config.yaml
n_kv_head: 1
activation: "swiglu"
attn_scale: 0.125
parallel_block: false
init_std_qkv: 0.0253
init_std_o: 0.0
warmup_steps: 215
schedule: "wsd"
final_lr_fraction: 0.0
MLP neurons of a small language model. Each row is named by its layer, matrix (gate and up: input weights; down: output weights) and neuron, and shows model dimensions 336-431. Each number is 500 + 50 x the weight over its row's rms, rounded and kept within 0 to 999. Numbers have three digits each. A neuron's up and down rows have the sign that makes its largest values positive.
Before each neuron's rows, "fires in" lists the words (lower case) most often at its 100 highest values on Wikipedia text that the model never trained on.

fires in: "his", "her", "its", "their", "978", "s"
L3.gate1832:418490572574352387435536343541461386562564484480572565512443512609593496593509530476443502539339573436499494425449459460438453537525619513604503446455459435582526514498424486519470532530488501469575512373508508560491521571453520532506437537534569504485535398483534507506494461457465439353
L3.up1832:501527486519449496475485461482424502427443505544480585577559484532640448518471383547517400375503524502450500392509530572523546525514478465490591507515564505506511499463619544519470501587458464487410534512501511470561533434436427424480494460544495516465537446567527449531501511514512594467
L3.down1832:455474432489550575504384393562477407532543565469577429427524511574489505507415468490564526478470509461466575459569511464433520627530433507567556601519555506505532458584544482594428512504532521544553550446448519470511493532457521541488471556483508483597517443446438480499591501354450478429

fires in: "as", "is", "was", "for"
L3.gate177:492381434443465547468512525369652457484549480532538500464467495424570522482570512448589527521470556435468590499469502412507574430484529440468500476520509572577532511453488564488515514448456577474418560517518543586496591468509512507469556437444423477480448470522536513518502469420419483469
L3.up177:441452456439543482481560500515477524490481502480513529449413536480499439486541509468509533460387547492461598529498527496482473472459472532535452508462463561515492441530559634547573461506640536468425482536478468567551577507483542451535561426479489499485527541446507523542402530518555522488
L3.down177:487490525474484500479515497518452481510482491588529506578512518478396516463501575503581529506608531445510611471565489533485511414495474401510468473467477495477528484456530473568418541406412475441542560483545602477524492542531488470435539444500449470483422509552408400585580541495499449496

fires in: "so", "and", "that", "maculostriata"
L3.gate1855:481378496530541415548472510511516511492422484490501439496450503464538458528474480483558566471594575426491454470490395574535549390505394497543510511447499569476550468403516463433526517595525478530430428463436578522579498532562460554561581545532453509500463497409441507537449555517572518513
L3.up1855:485537471606537538541514537555537463433535469476541407483415539646412542427499520529601477553480575479509528496547578407628407448476438429436565478466526427408537487516493440400539424460498552494501515498442319533548502524528540489533567473575481549459446434542544451512564585520512518483
L3.down1855:539565502452460435430468517501498538528535540486507439533505562467503565504546514474573484495461511637569467534480503498461502459449475455472551512402434487442579616493404401486521470450462493519476537468527442483528542541501616416551465421501379513490568542551544526573544541468489470444

fires in: "of", "between", "to"
L3.gate1451:499438421532571521534488403456569534495448482521435433371511484508564439576466531556458549502509497552483592532518454509511518499430544584627437442529501499450491488499540575506549534512482471575428463548579517521473540435487544602505482608554531460509545455428427527499496596495615540508
L3.up1451:436538497432458401478566460549362492504504548417451515602468567454468470542592539480449513518520491543553500430439464497505562502407467460540566566456440481515469493510507485660541467513445455489554538403474526579524539487449536373598551464512497575427551559426506471436421489505603480514
L3.down1451:489485597474505544481565597538494472402470471396574513529493437510523497559528514480427589502553484517477533513478498473468576536558440534664610480556367536530575498596559525657457613522535538517484565522519629533493499469464468564449468509461516494408462505344528507479552581515520435475

fires in: "of", "in", "there"
L3.gate114:500476531517449526572435425434541514479480580443555550540426459524563499547488531493442487522418502532547510525453559492543481557636466552597577502439554465494533478451465513475541532502504486554456451420519445522519537488523445473483481453534484446457503558508547504510443518503504539513
L3.up114:542524502531454496563423533534503451509521550516517459457426538531419480531504512531560538537513480536528521516450518640482524454471532454498581459508476485426563527483353528494517485500463459523495442560445430429550444553441583417499589506479463509443474436488443535463529621480566416521
L3.down114:479516529553513492450543558470500417529532605586459530508462540548459521474473541534427580513527564484567561459468514615545511446493511505515546439608557510490529496486495576565454463480551447462498501507442421524579526502446539469470553430495461436584519479500525520479518492488553444599

fires in: "as", "than", "c"
L3.gate391:524462434462520529508460557487490513427501494609583533470470494414471600526414504532486574488518587563477525497500473469439484440554511437556479526474390517437490500453454469460532568581457455519538548487560445490475466477521494522498460507530517446446491525550450522473509425498569441447
L3.up391:407553496563592469512494557521506472490453469462519512443366526466452419452448581485529492465458528585430477417536407477515509455517497508500462564496486426347424472502421493476512490529555443492526515585477457524509489475569491474418550490445525513456586503514490478471505454500468447451
L3.down391:522532530558441525535501471570477461461504532517469502499541466543449563528545540499473553570540403390563493444482533457556555469575501551470508456532510517605436422463564524509462471563508504501448483505533506580415465443472449524553493538505496458411467505423477591521482592555521556508

fires in: "and", "if"
L3.gate2189:496520562591528501552513545531512553518497474536495490474496579555550520465428534537422573430528475478471511482456513426495445442483472489515474489571584590467469519539537480506504459556489427449514453507526450528481575487498527534477522482441550486493588487494614460531485473533629512499
L3.up2189:469392521557520596491497543422447554466548415577517535479473504586488452522474479472477487497522574525575450458532449510437502561494437543447503497525573560452499418531498492439447459524597515568448410507511447543477451507536477409554477524555502490578489496498528552605520464601479441484
L3.down2189:552482363478474430539504538541541514508489519522567417581399448504575474474442499538545554559467572384483469439522474602511479438475504503471540551481488411498453447514510572449466440527491402502433429575518399389460428471486494487525495404602499549434501483523504504501460386482500494458

fires in: "that"
L3.gate2220:506413429452418543480572513516475569511592515523537477525515485554621468540540521420452501433473497485567539446571444478465541428515556609519501490533419478529445450553453546440453533584499566515543543461511517543509453560453599497486369416475477448541559470511612463491460507482538506437
L3.up2220:465570540555495489505449481517466550378522432457446564525471380501410475534504469445511472563492510418522511568514463554508478458457511461558423567485503540524422451495526507523589483407553452474490420454577558503575501389561491542544482549593505483562455509449543538618473592540557422475
L3.down2220:527470428545396553577478575503448439447470551574440544631503548472484518507531526494491539537484455481500523575489477396520527509479578526576479355410478569559469501523449504533479493425564541551534606526493526486465561494456495538458423448547450460503461460487507539503505425475424520429

fires in: "to", "were", "mm", "for", "two", "had"
L3.gate1684:487503393512456476473439440590372485529462529553520467535476539519537467441475493542410621480507496567574595528497470529408494481417442570580550417502492543508521496456545606488494431495463475409468442500463562459532505570429499435513585578555501535563538424520486445553510528476563472547
L3.up1684:493478488495419588483498409503463520554550562523541546523544487465433473516494558522434502571468584527611526470458585432505429478481478515512477415508474644401489489573448488492506478506512541520527419386520551475523604440488499511363390450445549559548429551482520477572481547531505563500
L3.down1684:515572463383409645514419539443538502548520495431481477387483480560467566444570500497489534577476516473470539511503419498561438507640531502549509531507498496476494512573544506525516489449513485461512482424529558530438538456472512532519442458527427399591475553509484607554482461531475445585

fires in: "and", "order", "dimitrios", "alexandros"
L3.gate2262:528452429515521521466397548506542467489461460519582583537491567481561528462552536529458430482452587416415548471506457501523428502491518410549524524465548597546441509489495617465419487492596436534499505474483483549596485486624402541498480550519508420535436468537445437555529498486498497507
L3.up2262:517482470587463548430417499466456536505527518562503496534511433542483513456545434512509547515506491531523537496463426448490530453496521521509531479483522514512492493459468437492511440512546448608561486544494440497535361542417496469391520455498427595444582511617526432606515520492482492494
L3.down2262:494479446512438544515478501566530446504497463399559557518489541536541530495494477424500531510482478433481588498494517556403442470520560449492485541468474504513489418565497474543485530478525627526474527479482548511524476648545442519509514519379520501592610534430500485413432456558457483477

fires in: "to", "helped", "ll"
L3.gate1637:570527454617537568564464455399607480516388483543542437520481557506508557456529509504514452506465523551561473520513490438471533561509490456547481484453576495495448401431635530502445502570465407415464461488643568487463534443506541514549525502498445452532482456456476477515448463507556428489
L3.up1637:485488487464496476476449471494486511532557555445390532514474533395476595439522467564458510541440531589471491558456524434451482454500422464492488345455553556530474553454479485460488384472543493483513593537519555462552544475487550481482430543458480492630475473410490511417495491465545414441
L3.down1637:564507558434405494526503505440492420462438510535474490521500479421501555473538569369475548526506559481513589576473551494551560555480559410599514494429471512442438638439498563575448427501471512494485482486481478486479512471403490603542523444532471522450433486452444516432510525494517526450

fires in: "there", "same", "do", "was", "is"
L3.gate2271:445409510516463566485454507471609516516446496420513470516496450536540539362534513426555413468420485591604570511428499547529494546386490462438470573445522513539473579449508546547468559576465460528550461442597442501436478475571430543464541616428566543554460432477485514477582432460586556580
L3.up2271:447507488476464521542454510517485418600421537405494505485512607432498563437444545479600511563529455472437479534467440587447528507472505516458489488454498577435448557460493378539529511535465482525508482527486502572529578496485520467505537464529431478504623496538562485440377498543573485490
L3.down2271:501484580467539543527502577489455536499597497525536495502426517417600494478525516482556538477456512542424498477543477433594446498520590371398627563512535410501556470572504588518536518484529533537548465503512476435481446455556441526479522517502467465504483468465513469530532475477408512507

fires in: "there", "over", "according", "where"
L3.gate500:407496511440524460467430455491485503422452474600438508507489437502482515414404529622429533512486539441498571397458492497572427448539414465488458489463476569503495475499602564512508505402488465544422520441447414545467550510521494428535503502500556482506442541455477552494539501506577482524
L3.up500:512509540498512582507493459480502583498465394485498494511486542564536430445500468432551528431454549541565567496448465594556500547495470489408684476541603486479510480528506484386505469472561400628499458600454466515465454413483407383527617511474480393406575530518492475486485520548472470641
L3.down500:520518445404517519463519526509535502531557503516552569448505487471525527488481567494421458517580477544500512482630536548509419490545508334524411433541531654451443475468492478540486561450467498429484575507496573631436499495448514526489515507407583529503467445499522573503531455560571519487

fires in: "the"
L3.gate1169:573536535508418444477497452589501556512534459500616405566428523537497497488483463567568625521493414514502532495375495436445539483503561373538480546471452472566507530495526623501416533507485417436464483470468558575539593512532538554526515521505530470509547592485484495488575467528530404470
L3.up1169:499551542489451439471639548527533518530570466517535573570508557461484533494494596585528474512470466553366490515527483506488508535495565471500496510503478472544505409485548498561520533500466543451529592563448509442505606514439407410537528511463496492573525521415388480576612377618426492464
L3.down1169:557489593500480596486498404492517477541452535384530497446461435529595532437564551431553506501475519487417534518552537492484465458471476476551527454401452507455553522568537463561550571434539527462552562548598522557499506423528570409583594630499476441532478524503545554609527446538471555433

fires in: "after", "having", "following", "of", "to"
L3.gate255:496522426424448530517455474559579498488487517410586511478514568436554439467416530478571448399495517571542536496374480557518513364426558518513523438488530450601544483509537558441390607456448396495362472480435596523555485496464437401488598625504527424474521503525579379551436432521573558612
L3.up255:503491472496478492444505561513470511545476580560465473536562543491474537557497475535470542516506479481499434551491493548504471551438588462537485445508449489498463521499530440475482444457490538500561462471483467459489545513511477533458559465543604457505573528470427514521482507492614566460
L3.down255:441495508512424456558505557555463506525513582505462519514501486515455483497465512542582423446541505451559564459495496484609520492510541602461508413428492548592512454540499596632428517507417452475465530509542537455410505522503473495503547528525446477469525473478487539454611492529609513489

fires in: "and", "to"
L3.gate1884:552471450362607588525537445550504519412420383498449452438528539607603452521443528488506500438515502555573494590530440462540547550397499477539474459561461504519522471482459477482407456571455457452528419517627425527488504501539494456548570507572492546565528467462565520493490460554484520543
L3.up1884:519570498554551525546482430446521453441495413355505470508494398560509476474542465496527533461488515508448546487500465561511549576416449616396559416500521574521469478510519496462534458414514444551536497452479360464484472449451463532483429567560481584514547541534467470442599475479531433564
L3.down1884:451485553516449504463529448446495534488480560518484521572459482539543503487563505567625511464534593555523446430521490522538450487451551610492454476432577551578442411477422439468538443549499494386517483517461529515579603528475447508547402451468479529544546502444552499441404475518409465548

fires in: "and", "as", "or", "than"
L3.gate658:549488524394521420484498444512538500528473486460563507486532467436521479499490493491369574526480506472524511386460491407541516481511595505615489461518465461485557552541551567516525502486459431485460530479487535510499540442502485538561490622589453444483578462510535535483525515554543495485
L3.up658:466538505465553559459618532467501516440554437460600535525364435479467473469492464436525529466490442502508525512611440460571508426504506465520461481572547510424440446559558570459400426454535475522613469571466522575427480565494438513442542547546483521487481478532515419434499577546526467500
L3.down658:540516424474535437487469458505464537550527585535543483595535422467481567470466402588530486527454495473579526492644511592462455487517438539535413501507511479444437532395576547500439504548508532582545521558562541518502477490483482457489556354470445540352462519599473505490506522481458577531

fires in: "and", "of", "typic", "age", "or"
L3.gate1282:607592392600527461391445483464436556484436586540502472493461449507535538471475526437587433493495520502448518483584438489443460508585520556628424466525540516564444589400584529528525455485400473482524559431593481515614521553464522558475543574492491531416418450434399487564574474548560512510
L3.up1282:429511479588471430476518440525582539570493482391500499537508510518515473537547497583451488405485482442506443553479493542478652485535548550504416498605508508490436580595456470456369492434533481455529521456536538475387419547396537554499460438550495450446501514458533567525450551511500644533
L3.down1282:487521512598586452525503371528563455527445476528498395565475517489521530427519485469490444518512459450507498583483458480572440523503563464501507478566484513479400557459504495513484525503536536406572469485419471482493460520466424572465463457460428546537541488647522495483470504450458494498

fires in: "to", "helped", "help", "that", "should", "will"
L3.gate1236:428499495533509545476547494586542551547478505510529524571461484498484538453545522474522555440388523534548523460491492469395621488463494478605513381617602575540563468447480563483481450485440510471434589474604543444498505441497503551519585527530478550532559452452470422463477545538486421438
L3.up1236:536508526558496522480501482565474444578523485512607552517516559434599556533475607469552556541397530468508546409383491452459441496574531404504508430495523521471506496457476481527457637515539439490423514601519504381485427470453472555525502505453502459461496438460470459529483472450546487424
L3.down1236:535458544453529459478414550577533534437545474486464585516496428602500507512529622440577480358436464508621533469504461451493590478564491482511477474489547480483443538522567453608448544525530549465461505532656598435604482437533508554520531515465462512462457427468612521542491591440518532436

fires in: "s", "a", "his", "three", "two"
L3.gate571:397572481521370539516570440514473407417494527407447455466493491561485450504463539568485538562483419512566473481466542522509522489451568412492463470482492444477569593466547519476378538465494550416454527440498460458605423498569456396552532439521509424543591488441579433509424520447476597543
L3.up571:415533569493401467477516490499453517594516579447464477431419486484415416508442583501511484522507498474485465553455398440596411471480603453505565560410513512458460588531541474595521420553541470426495452557429544537574511443440494429472537492513469518469514463433572536606492525471471582502
L3.down571:493533588556441542471437423419504528498460590468427365556455432479564528541500469629466507431465497526495491473579467521387484554501530458499503515450532545464516600536490549525529428596480503572485454488462493516522469524475536430486598483496601529520525414505571487387511492489416465546

fires in: "between", "both", "of"
L3.gate1457:566415504517479499565460466468510495525468557496587471368514467511554560493577478445531468477486502526520495447516484540462583510512431466556478601486511489514493491491415486451418528555512444456443520456500492490477503445409447470481425515498469512522488462579380551503539376511493617496
L3.up1457:495481530467501559509465435459448476488433512512468508554493518589459549435449443489447467475536523498622446540554519582487561501572492533483554562501490507547463532493526437488511485525455480551536516452567539525551529442505370532483517439481613598369501552558463437515496516556486580403
L3.down1457:476498497505538498551456513527402437554586463528499513446410478575445480349502537552429477592489530456500560483462602484522448442648503594546472558486471431498546431456423505489499553493527520484502485461532542490489477514544405580436453534459478467478455516491369535391504574480531487472

fires in: "this", "that", "another", "a", "other"
L3.gate598:550507619482390545519544466472519573504433487433417411520450509536510505572550469530457496481467590502504541516395423508434514515451529495581436434422447591466540364500525565485465521472571463471477509478480529489514523487525576562488507527555459576488574438427539540533491524505521419493
L3.up598:554478577456503504528546464510499592497461496444495465554446564450544537451548439539505627578544540488576578532504491490516520540433492509471441499528525561469527487524510560444501390446555552460504522490490488500512490477434609477496573556524483517439468504419520491414463438473597374417
L3.down598:435411455533507422441481577470496547551551468466576482534462494476562560530523591461496580448465466477522599535586463545544530546451478579522514501410572529486558579535359454508482489510484546421576539588502418489460530567516545485433456478425426485445512514422525471392519453500493544542

fires in: "to", "ft", "involved", "c"
L3.gate932:574534491509514486384479505479599503471494420441480565457569483487501543492494448460482465424558502480407520586471451562511571566467521503547533528488431496557503454461477555587499539477632546527507543477471546406542491479527422578588571479548521478510496400596467518650472481498485515480
L3.up932:481542550480457491468556437344560362436522458525475500529511425528509516504517472524517506399463558512497527454508495483446492388495548504578610423381469409526537601438529488480554488474480511511467603532608531515421380469484510519437504504455436520557536513503489513567536527499521479532
L3.down932:463515545411446496494553515551475531450512552516457491474527612535465518503494610520598458524517511573524427496481473549547509548537524513438426480351486546440452548478546419472389485456414518475558532509558497494544453483561527570476467557500494518485479478446486505502484484464505516487

fires in: "that", "who", "which", "whom"
L3.gate824:499568545520510532405437436427490599489378462470434559406531539467475519536478567539489467533494610465520562537433453529454514494494466567497378474429443473572533456520470449505578511538547496480395491472529555469460474490528482492476497533632478423507471471573498524538473519475564505551
L3.up824:545444577464433547519530469514559422482555448512549488581494477443555484474601524523484517511513514522544535572604475651492461511473525429488453437482385546545471479512425481375466577506577495490575463490466462501469498470520508475531494498564438402544468584531527550491425568466499527443
L3.down824:564488532477444555541508547450422493480518524579440512569493549454508570421624479492497546509476484478499536472507499527430518583533472517511611534499481377525534538581516507481501495462513518493484486560505583407463435456458492558454473507519467530452488572514430492455515419465485546484

fires in: "it", "my", "is", "listing"
L3.gate1290:523477597476396518489442458439548474533518473499478524486538484451459513483493541504555502472514524617494540539469532548472522539473531564537503405499395547468512486518529559412533467364499524492493539532576499556520520479560535452547516460609591549646469475496574486604545572507572499516
L3.up1290:492389520585446493461396492430614488459445531515420518521524454515410405484450448541505511470569481570510465449519493490477574602481488575445479465456486462502449453493502468526503380435488515372578545498544471521472535534521545499543498479486579498581618535483478512495509463458522588499
L3.down1290:590489523448329610441474489529486415527534507485571521471480604572465570502506490508464538491363517463528512494429479563477542643461574451477537504535517478482544447563540506479477489489527422460490569544465553552416519521503505526555505554522524451453546472485568508541523518528513481524

fires in: "full", "middle", "free", "half", "wind"
L3.gate202:454452537559366522538467441511461469483492528595385471545505364448464540597508472471559565527545410469534577486515467508406402553433336461507469557510536571536526448477559497494561429437541533511358561514521556467518533562590413605527523479472516540407448503495475458491490484514471468561
L3.up202:577498455546498506520438493502559581507312517600464494406420434421641587506486439612520499452514431485509494491480459508515486523480473512514504578461466445434448497530498466508539422629490442467493454453489443483583441520486519468478533555529501523506531426480546495516599472548568457543
L3.down202:552472468519473467567530548478462467478497444498480486463418535519434536468543483519438617514576534471409565541361494445449475521491549476474509471491432476489489469525457528580504458547498534540514475318426540497522531501473454448496489432525496474545437529511555454531543523528416415476

fires in: "of", "bdo"
L3.gate1804:495454428571518539506606593479480525592459557517452513512462614402429547485456518475568539412504524537487496507594541494487494458476442547525448555520421477446483458523357494487448442511542498470555466581527544444533554489524497393543512501513576542600539542466531490424516477559568559475
L3.up1804:490402415562513491552475457524512530534468459577469536518498529426431526530550403514531512510514517548462492534577504523475612478549492489461520516528365497433540542444427548474416508483498434509518554432509502402496543504511471559409458582425554502517486570465520550474600443411464557626
L3.down1804:547397482575458577474469582454481498466490440475404499427442465501536556473466492484479544507529519562452490457483445545547475489471438535483463634573466425562499580505514448517550437477408469499504433451530499523528558483474515423515556509580426522524462436576439492478368516513469458479

fires in: "two", "both", "three", "of"
L3.gate2274:459459521489419426522501544440513442535435529478489487495497522518443525441626493486525530543491443548528530501531520519522397500525449521482498407501481563502535553500512517535430492450581397604482466446523547513545578507472497427459502486506377506495590560475566546517524554418450579409
L3.up2274:469444489581514472557440497451454507541309532578514485432539451530557444557513500463470557426485591527489466571493489515536511572469527407470454484596498621482547487467501482472548421499530535514487439427532409555515520481468479509561581594549553485509565535483503501469545483530486501497
L3.down2274:506519504445542528503611502626471490489539522611569512456509493538483571497515416468433522445436447507504500504458496554422480499508361454415565528437505483454542468578557479560553535462484327442419379578516510485585519458528460461379405409472444611558396463493483535439495501499502509424

fires in: "on", "out", "during"
L3.gate911:528452447509446508414557387480626496527491473444481467452485498566493457422523561542481448461515616440474518519498415401492410490501532548537465432468510589544541536476493499540449498461473450452439466478543461491566565466489418495506539590462439507425565408424443537457496475583494554451
L3.up911:435505513502538540591472433485500470496490569503506515452507370517408460406461531564520598537491555508481500445497508457533347579513433477473488518491496512475524562519536553503441609449545505497496414515487492411468517555494579492550542552479537442412396446559544584472500531506533461503
L3.down911:556519553502486479503435487553615503523523566565413533604510514473427497513498511408473430481488476499547528534524516573477464564548493496518583603471532466574550516532395557464597408434512529399542489533561473529471500442481456486545397486640521543424475496504530473573431512523476476511

fires in: "there", "of", "full"
L3.gate1562:540468371535642433551508551488544439510500545449501486475438408461626511467464557635569452496589558550478534594519422441568483358470430556476528516404390435520550496456466600556459374451448479420428525629502451434450514532596512525426531575400534507478465498546471460515484521558601517521
L3.up1562:519458467421552495503402484401538500471489422480545559420520454498598498534401595519524491533512472472497493566507473510418502502483477481492610614472400411520521535567377449496472478649477601512519470499489589448462500395485504493538549627525465537559416471451513560503529537616426591406
L3.down1562:609497498506438515513509552435491604573542479401539481452536503497520606445508482530466528400449421623469495609468525581469516477447501494568504603561483474457485522475548454532431488479450476462540517500515416594458591490526550431487477518557527567537482559464569492477431455459482436533

fires in: "of", "from", "and", "the"
L3.gate359:581439451467604384473466497473505615508571407554621463495503444522488505538501530557541510444447477563429480471569523575532546532495512589533538435495460452497503475494505509469468528555536513439537538498479442428455494447498483498406520587600495544541500535506535564438459441579590515519
L3.up359:547464507472532453544521523538551554516593539470483485492489498532544568536427390513639490492525501577416501500612507496470460539465430518490532492544536552546473402509399480509511528455439570523570536464524497445406522588523574453472567499448508535498458510456512487584469436522582556548
L3.down359:509460553440426499502600450411573494492527505482528490455488601593501536502568473440548499555432503426474493503584469535523510405411457590458521520438548551496504537517489499404495546486461598527569551493510550489487575463577581472480493562453418409479480555415557458427466437480540376524

fires in: "as", "of", "978", "graduated", "selected"
L3.gate2159:416491500610495445513403461468427444375525476565456533438450438477551459547482497578445409541532514458433462542433453467384512488471589528669498508428518554460546496405519542551481511523493509538463551456540531553635519420542552424470511535548540532552538499432495495531537601459479424478
L3.up2159:466470465515519533650537487422444396386471560543488495511502488461547490496420547531572520527502471576547503428494491573502417546530468553575495514466547508441418525562521510535531536564423596437508487555499490517537555475483464435507497472512545489456540449465533506542453547549508568515
L3.down2159:494501425551521491521536516506468455537490509526576485566468468566495500463503538515534524556603519432477486577545546451534531492577426503507470517570492439491482496559499519521536555410463543544620538502529519435420442505488582461542497561404494457459424427393494435584483508490509463518

fires in: "the", "its", "high", "of", "s", "good"
L3.gate1353:435490428489557560498570521543496556528561459521509436523494506503474556517388509497501487527513593436473548493441462494577578413442493470575500509517486503590489449481472581520556521524436454500513540528551539489459582443542464533518448508481511412457488529505494385443502505445467584550
L3.up1353:460526509560534428501433497545493441558494485510587436491530552482490517410547427501501464452536596509442516552512549475466552430500572431505487395468507487514479498459480494442561526597587610432530450470494450495519575624570450505448604301470494545497553591490553431479428463511496478420
L3.down1353:503570534500498469567502488471545469549491494489455408488635462498500458513539491440403480640420495629569502564416582413478575544428525487551457465508477523484436487546507491493502550512469539495502491376485546457501505584489545473444527526542389499500443511586610494527537499505417531499

fires in: "to", "while", "and", "ketenyl", "than"
L3.gate222:461482566452550427445414543506456493466567429473549496444472487511428603515520558484501510590531515447529618537512483553455457595506495476492576515457533454443570548545450496474515486323510472533587522504582586526530532471557482568501517521567492555493420539574456478523418507399480398508
L3.up222:550521448551503611515461503580520571498528517463445423637417517458484480525567455504521446504484492478418564467549562398515541545397432463499521544614583520480533520539477517469398470459520417467531527468528513496498493560630478518440555502567478458494501565543460516482387554563584452415
L3.down222:490497531585603563486478510468522513581483520507561542614442405407415502468486454504504531503422511453517603448553434500584484567483485460592497481445472536472502536551492505519424517504483529535562394498574501532451507528548402553501476500507499571464478478592477483581585412580561447536

fires in: "of", "in", "his", "her"
L3.gate1222:486441543488533607488621484523450450536495466516465453409474465550533487501544450436466464436399499431427554390495517570537581414553509552500438421475461554455451478501525535463456526465563503474508589461488530499498520500474442487411513561507416509517610541518512564561485493523531490491
L3.up1222:598570545532430531513564513557482470517494500548424436537574455506451574409533466479437581501531463503450571447478528555476474501562453487514535529425441466607418541441411495569503486480482505445539559502531521531524538414519661447450481581522548482515372469474495533598495346500473484550
L3.down1222:463467520507520495524424492460474569544472631472512479562487543617478544437527590478429495608538559485488571369612493535462518488604426405467487539427524514577437485461464557463464415458545515474493453435473558534472498496429552553454464531553550484510543523474438514498507527476498461537

fires in: "well", "newly", "previously"
L3.gate547:545469512462412498517489573518545519414522445472573450517500613488568536488471495471522511576539486383440485587481471498491496528492550554565471472401458383434509449525511553504445478553497501564508483512475458491510455562507451392407477412578374522519497517518475501599491442511529516471
L3.up547:528549547510513423487504405561501449552442534524510517371396476393518510532480420498459476468583433552510567484470576544429537484543495427482560482526523568635538488467369489446573442484418487486496494496474442499520455574421551481527504445584480520503536550483457444557525461410475547545
L3.down547:594425505501528429403418429636517435567492518455527472411524523463491522437492496487448556411494499533454423515517584507518531460501519542528553537494521507606471402458497473517540574513495506581468501504491358510489511500525541454550506520519546626548503506500463478550523501499533535511

fires in: "of", "de", "van"
L3.gate1695:497480484524470605531424470537478427584506465451553471532518446471512526529475508555504445429510466462491605450457561526492529427515456514562470571555499603495525493513472515468530582559494491461547503574501509627529508538493506461500506469522453490505457492374423458473485491539496527455
L3.up1695:497496426486509522437474385441515558494504467555545461472483459522504451553597454568560520459512479463478466514455505462465542431499507467524534548441572617492512478467447538526488507501531528526544485516477436492522523492499564452525483582519444500457467496523496443521518542419516474496
L3.down1695:562540562566446514549445501408457545463584455538533479491445493441521431521546438432427455499478536441481524508504543586481428470540521641510510485582489490524650534439506541567529506563455367417474516444477497556498572606494542390402504432568471555455610485516491415513525582476437519563

fires in: "this", "that", "following", "same"
L3.gate1327:622472494492440500505511497469570502487519414520521541537409472415632511439490553521541516475499487544424466543401398575518452534473436556565606569513433372557436401550406552497435465554491438470431547518610431519520553528548455435481508498532400545610496514492563498502572483496568547469
L3.up1327:537492536506556396546545612450528521541437551439504498532440438447459500574517469516455499553513450467544550495509376516453512623413416462490446474439555566444508496534490554543565456560459507476482475514590500590531488539502506587458435484556489546476425507430531435506496555459500429534
L3.down1327:497534541555418516432546555551467500523474544426511468511500466382439494508527435482517490492542454488448488481469525422452488493321385425460459461479520503517546471519446582446574432563577571467517496560616505537547469473453498508490544512636526504440353538533451499415553528522447492500

fires in: "new", "old", "young", "oldham", "little"
L3.gate2300:456549500549542537468459560475483500469386441541529422466495513500468565446455507538583478527456516453602471468410512519592509475436457572531471448426571568597552423477526512485482538494466469480457535468438554445505530591498426486484499556504524542441541572453402434527544562529524559558
L3.up2300:476506523516367386556554492431578568517509492485508477499486485403515444454531424445507482494591519498456500525527573476546531432628494539467487547450553522532461468434511576545434561471544418492506466472456573479502543462440445463478520529503388532477485539518457493509505599559430467573
L3.down2300:547548500471500461496465483435505467542411498443426527517390486403394510480456576514478383485552479457517444612566519491526491496514547511415480434632472576502481484486565614442585482507535453476467559515521510555426506490473528569468562521446430578476409491554348498507524419512499521552

fires in: "the", "late", "and"
L3.gate1988:528447460441540584413436487483446524417521445506514430490470430547544508503539488485520506460558535510484551506475538592517536492413459580687508574531497469611451443477579561525515611408494484521505515514543522506521505514544461571547585570536488521477482543505520494486586448548524490539
L3.up1988:587495442567463532406535555538473435387563469565467430446529517518621499511524473465475546517522515567458505407488553517492570533475415564508419529527472425549445505448525507492407493467459532524524483397504537480535429453555564606524527497436439445431451482418493430425516454505487469398
L3.down1988:520494419549443490465492493542498461525624531567492355520589656446508425480526464494489451540497510537495593375444484516447489420506467532526451525625563372562504510480427518422521432519457576518503490484450486522531462487505501483454470464481543462557556496504491547491518492475471439518